MLP neurons of a small language model. Each row is named by its layer, matrix (up: input weights; down: output weights) and neuron, and shows model dimensions 96-191. Each number is 500 + 50 x the weight over its row's rms, rounded and kept within 0 to 999. Numbers have three digits each.
After each neuron's rows, "fires before" lists the tokens most often just after its 100 highest values on Wikipedia text that the model never trained on; "fires after" lists the tokens most often just before its 100 highest values on Wikipedia text that the model never trained on.

L5.up222:498458523505482450397539447510496538475504499494514491495487409652474541570465518510506472448423511531563436533553650499587517473486559536519443529484525522539451511522514525547483473477582545431494399511525531612552525446503517538497441504464434546441594415528408474529516450602574442431
L5.down222:586519475485540537503484484529566483589467477466486580498598484481552523537515459481497558474529593441502455539486638553557515399485475480584420469560457508547553498466438559481430431544472597524489428514429542426459463457456488475495483503489486445429523432451497451493506494486586449442
fires before: "ed", "ing", "s", "en", " of", "ers"
fires after: " l", " c", " ex", " rec", "e", " be"

L7.up608:589494415556534562422507479478507560555478477489465461628517433494496472469499444513550521532455570612554416523520531435631459483519508356462540458460453540501571500460504456431569497479536465509606486510499538501544466459501462466404514491603438510480530551437464457447464558521511494521
L7.down608:426532459529544506413477513569521416475551457488448502456489518462519462458487528488455470510523429574568535625461488505455422608488510459453578527553513541482492483501468409500396516506512549511518540477468540478453566456378549596558553519453568538586515435463517490426499537474523490443
fires before: "0", "9", "1", "2", "8"
fires after: " ", " (", " I"

L7.up577:505505543526474405490524542583477519501478585556442493520537526548495577487550529521526501389497520472539436445584528483557476439547435486600425475581487456445547478457474440595629445499503475488527474491536435547445438567480486490601567366514530522517429570576457395411493451465465532564
L7.down577:538523555479422439469516477583403523473500507526491602479431438574445521544552488515484465474551432496525493588528441496500488532503488516479544535489415541533566492554534497529501649556489545409422518518375444470462520524462507499498478544603540499549426508436527513488562497508508386456
fires before: "ro", "ion", "le", "ch"
fires after: " Ch", " E", " a", " A", " ch"

L7.up307:500487560504487522357506521545490479494524550589448614476542554465579465510499503458501421486462550578503414571573479488465436492460497542422517433555562561451477495445509455374565577513492483550495515528570568507590477439470531455367597526403477532507627599461501499505538493499490489527
L7.down307:436561520554355570467545549460576529457547546448379536493498480471550488543469536547502452468423522511496429629478514478481360415433427492546490451511548537435561463459512491485486479482580499488531560557501482537561534438381554443431604539579500491506534593416534577469504492519534493518
fires before: "9", "3", "0", "2"
fires after: "0", " ", "/"

L6.up495:425498572503555422457406423490580510415513445548461612544556418439485594483390533524468528519496535532453463463485528536507518465540536470427513425432494497496456495482497481529461542476499618494458582483468559565533518517497537533441515544509512542452478535512424469476419569423467519464
L6.down495:507516571476423565524464499465501522537416479554494479558526503619496501557436482565544402521479607504545497539556557539534486453403506464493416421500499458453445530520461479560574581532542455515554537510559485559437602488405505481453567555489420517500496517488411573528537569471440594573
fires before: "ity", "ision", "it", "al", "iz", "ition"
fires after: " comm", " D", " comp", " d", "og", "ab"

L5.up382:490504558406483487428717451451478524537497568508459527489561525425558583463592461502497463478486481500451391569426433511532383533561445496453472535448489481487478428498528579439466535492473506504554517457508423542502474518456600504505538554499481559510506469477568404493530470502483543466
L5.down382:519418550454523499536527490404597523463561525461509498502549424506435443501490516568515458512465481508503473492464525534421472528479479367470523489560468558506466492450494483533371375461423430436527567490408393387510453500585528537462586470563460552517540556442494485516635445536539559519
fires before: "ed", "s", "er", "ing", "==\n", "==\n\n"
fires after: " pro", "ec", "vi", "ph", " Pro", " re"

L9.up181:614533461518591452414479515497500501469466549469465455505539534568436464399497382510476528520491512551489481505508432465512461600540457541500601508593530499599546498463515490434509579518630530483511497554531444461465529387481404427512510530518492509535570390574449529488495471484480483549
L9.down181:604494451446514502587492573447499525439540503490441528521529514503507417498589492554467428455580537522580509530510547470485590513463611460479530448531513586372543499413526467554570487544552513560479476468447496595489512436474474478483525576481466494490524471451476496543452458525564524467
fires before: "9", "8", "6"
fires after: " ", " ("

L6.up307:500485525491573527476456514484513467540487518466511499535515449502506536476496503518539437568316595499517484561520481466511465585592485521508556494482500468525611471477631548403581575459513480499588599509527486575476498426414420446421413545511395570437449522473478534495564399560477542507
L6.down307:501431587528560503489496572502482553372511460558386483503492451541458450501575440512479498587465497478565553538550499563526508474503485471492498471448543475473498513472507574517549631461523469504496500424533506547519527508477495413490575501435493527374537578414479571507469499560472489470
fires before: "9", "e", "8", "il", "ation"
fires after: " ", "ra", "ron", " cons"

L7.up478:463504499503556503500440495532564393635581556447540543453505452463541501568515494554479547597560466472528556451452456394459508550511482480536431425540488495478544457551447531598513440519504519568555460432484487568532482516432471508526501508492460448390464487535524514542530585426519356568
L7.down478:429591479479567609503465432476492416460520452493468563473485521448477506566520537500417512513502560487511501505471408547452563518468572518465484423458569453587481475602386581484468538643538507464581484494554514532467531400494422526484524495477476535414458472520505482557511513501443404423
fires before: " ", "T", "′", "ment", " T", "im"
fires after: ")\n", " se", "\n", ":"

L10.up742:470471439488483521522471501505466544466489439537458530525583530514521506630474508451509552455550559477555422474466469468575491560507433509444478495447521341544485549602561552541473498401537428463526579545530588564469422528513447641432505512566505458494635492649423516554449493516515474504
L10.down742:497489499449557568506440526514442409485517553543512537407589464493566509464516502417496621562596573490495489510600479513507495535482554593515451473531482433474483566531591453457524511499507482556471463509517466397495512498426463465556581467523539537471558543547462500444467484427482476499
fires before: "ist", "th", "um", "t", "ow", "ast"
fires after: " m", " M", "==", ",", " and"

L5.up7:565458480488463487428387469464593450570520455455506551475489514501498505511614430511542503410550524463497540560477478573525485452538549514471567504446502497471419545514597402491465472516479486542506494575475551517583465550464515420582543533429453467491541572481600460514369483483497536463
L5.down7:518466469500440535432362550528517480523462612571564549480442545610480475532445450542595473561478541472514413447524514462465485584467534484535455499487507498494483528505503572591433514426508439517520477370554448571533528485604482628460441497477497494530493429557566468493487500525513482432
fires before: "id", "a", "ed", "ina", "ing"
fires after: " D", " k", "k", " J", "p", "b"

L7.up139:479511503580447457511471511642385489537515492444439503463489515531543607534578508557486477514522473565566456565566565540535467541492514474542452571574535393543431516584473408487574566550529396458459470440623500474550500503426503476600494510520464526565497437463567535435413543515596517527
L7.down139:548519530439556446510457404542476443485467576530399597514504529517577551645504574529445554517541500449513471496595518519545461594512501457454597514544474559488521430460451502475618590411504518557503497530559551500648516482411465509535529541500520461524551536564482549529555442541532414466
fires before: "ion", "r", "le", "est"
fires after: " Ch", " ex", "ack", " under", " ch"

L3.up487:531614492449523528420568460465545484523553500429460415497478431478445470466512412446528508476483498572460468503490611531485487457526386595457456433459489675460537423529523537425542494512451552480482510510497499483445406463504536534494503504497445489442488536572588559416470476424427549546
L3.down487:497580557472484457433588460552547601531491467533503445513512433450490468560482575513531541439492462474536512510539448441547504510461419474418457395478536548468478408544521511442524540531488531480529525480431439473552457370509519509480500453424428432528510541546518448504471461526469471541
fires before: "ing", "ed", "er", "es", "al"
fires after: " f", " pro", " T", " v", "oun", " V"

L3.up577:562480503551409563413494476515414505487534596489531577498483572547503575468526538527508460523560525486533454562541578558553484522559507605441492557508521447509528417447410527529514622561507439497503522408564519557551490523419481493539555387470482395586462596498532519425584473433457525624
L3.down577:554480476513471512565514533533540515501403499459472536547481561546500563455578516504478467520478551605518525454564554534499549407501593503469483414416581554520522518556508475493542497508480474458455575517513504534589536407611510403510651433473504448443574578404417450513571544467569451541
fires before: "ion", "s", " (", "man"
fires after: " Ch", " ch"

L3.up205:533499559580556487351493544526458485440513552376499513504505563525453503525479486430485551485510489546443402421515515497441559514488531427453528431554556397552422552433449464502567462401386568547498499533483482471490499416564476495559448573513480412457457525493492532546591422550469523564
L3.down205:548467527514487607472556494541513483501443532421460468566564612536508481511565513513477332480545558569494511349476545481525464511426498549477605441484565478499480468480538603586461470422511590470513492454476417402473607458494470476561526587570432482466532458429515552551597453452541535543
fires before: "ic", "in", "c", "ay", "g", "oy"
fires after: " m", " M", " A", " com", " dis", "m"

L9.up737:401514485463520469417512523385495582468496482496559489450524461466476489489533555540461524572495580419553440533471427499619546519442470594531479484518487483501509473487468519466513522494498541589417420447473544564579490504406510533540510472458443458447469593562516567537513585468500513491
L9.down737:507572503418461462568432505481508465473561463605462493476493546523558526495522522487606535551596416477580436490574507590452546482474479470493490475469485505502506467557569569500450522497474463510535527566500529573509522456462498512559484556483489459407507454480527573483460514666470493513
fires before: " |", " ", " Y", " F"
fires after: "\n", "\n\n", "S", "R", ")\n"

L3.up427:548488469476510542446505524531418481568524434430461658505494443524517614535458516508480465522565503526565388443512598554484521463523425467470432592569539450495496589548451472504517537474447480507459447493508590581470494405439539443500513515513458521525541448490512528500560505447447545557
L3.down427:536568467442444578463534514482513444497513644507499541474505417482533536514435499492498346482555541440563412495566594526516502426471425523517461516619519454522519425494402505506600526529517444499465457446511467474516520509515532514538602448560492561625474543519516520475504488503421543453
fires before: "ion", "le", "o"
fires after: " Ch", " C", " c", " ex", " s", "ater"

L10.up40:556478501516578543500475476569455494472533463403497488555454519495470443524454509423535549550430478528515523496503498456459451554493503418380515575493439566496488437404526508461483379444486465399502489417499543528643518438557468463489540521564506384501512512473454458509507554479519476510
L10.down40:554457674467492512559522502457463490554520528444541525564460544480528474505431493415497577518467498488515474460587489556538450527533436416418540521508452564526403478436476525376525487456553464457570440431484538630498440568343514495491496472491557419491483426487448492577467496453497469515
fires before: ",", "0", "5", ".", "8"
fires after: " ", "1", "$", "2", "5", "4"

L7.up305:415545574485400515507476448483478409483422422517485486506483566532561492439549439523487520457461482464532481513488420519574612597550418464454434433542515470413535450482545475451414379501507599521448516514487496509524506528481528527465410459537499453501521476558442528479518558516507467520
L7.down305:434471548457580476577491572531428535542467457558580476471540361444458532433517543543445543410524438530534523538589503519498467487558557513473414511518475520506498446610517493460485423497473597518515574505428477469486421524542491491548567457496512611548603411545435481509522475518586568505
fires before: "s", "ed", "ing", "ite", "ri", " a"
fires after: "es", "l", " as", "ran", "ee", "on"

L7.up97:424492447497541517435585484428489479449474455517385553506509526509498460524521590438419480488551563511470512459511496522496536492469541484548544565559501460565543595529535576463427512471496453591465372483509543442520475503492432517487484482521428510548519510492472427420475514434513472452
L7.down97:467577515561563548537551446543594461459468534445416562510541512495497482474540564456505586542509494476470512488539528457456485400411538485447468495433427536490495520538430561503495448403466512529496537508441568559483552487506460515433480461477577568463552475548570586475449511370539440423
fires before: "an", "a", "ific", "areer", " ", "ic"
fires after: " J", " K", " Q", "f", "\n", " S"

L3.up91:533514562620499476558496387527507459463518544427402478486526455576559548522537485443480527501547568492471547447497464457470491540526487493539559487498518447466447508516396445553543443309373497492447487513435494546496483548525492525508569471464524559482419414521568559523429481426454544505
L3.down91:524510471499548640561482518573449434453558474412523589487559580451521534491529506572509504466500497423534506482424430480365477517459425456528540444533534472602427524487510515533438582487483488522468546502524424503554465537548561504490482488444558545492557551536621511488474527405439551580
fires before: "ic", "c", "l", "ical", "ial"
fires after: " m", " M", "M", " com", " w", " W"

L5.up454:475592590487526430443631549487505579508486492482405442509504535426489491493570475570474462445444461608464433472462577501576517548480492522459522451517490588505594431524501532352556505466511557480476504416477436483525539417571480552585468512411488441462475515505545486585598475467480423620
L5.down454:644479487610510514425564502508492535528438495555510561415564466479482431544504524608532498564583484486538517538551403537536554514499522416472587454434438543408479485446508478499520451431483367452554513415481576519548496400543529541504511530571561458517475411455441516443452571484500506534
fires before: "ing", "ed", "er", "u", "ation", "ra"
fires after: " f", " pro", " H", " E", " Pro"

L5.up277:467486508573427496590500424476568510524541512493442480490537534592535566480444462549405493440502570449489512451479507538526468531467512440415403594595568516459446502469489486468459445580491566524485434510559538496472487550488507504488469521506481516435537512471520487500584530566538475475
L5.down277:489536535492435506560446618519493397533520490385583574531475518339577524453508527534436412500555639542516526519490555466494407485542460548476580460509458474462427494436480631461488490470458480444499580458508464457428546421531474568483497474476584588494480475503516555544560441562499531529
fires before: "s", "ed", "ing", "ol", "le", "on"
fires after: " rec", "ec", " sec", "ee", " R"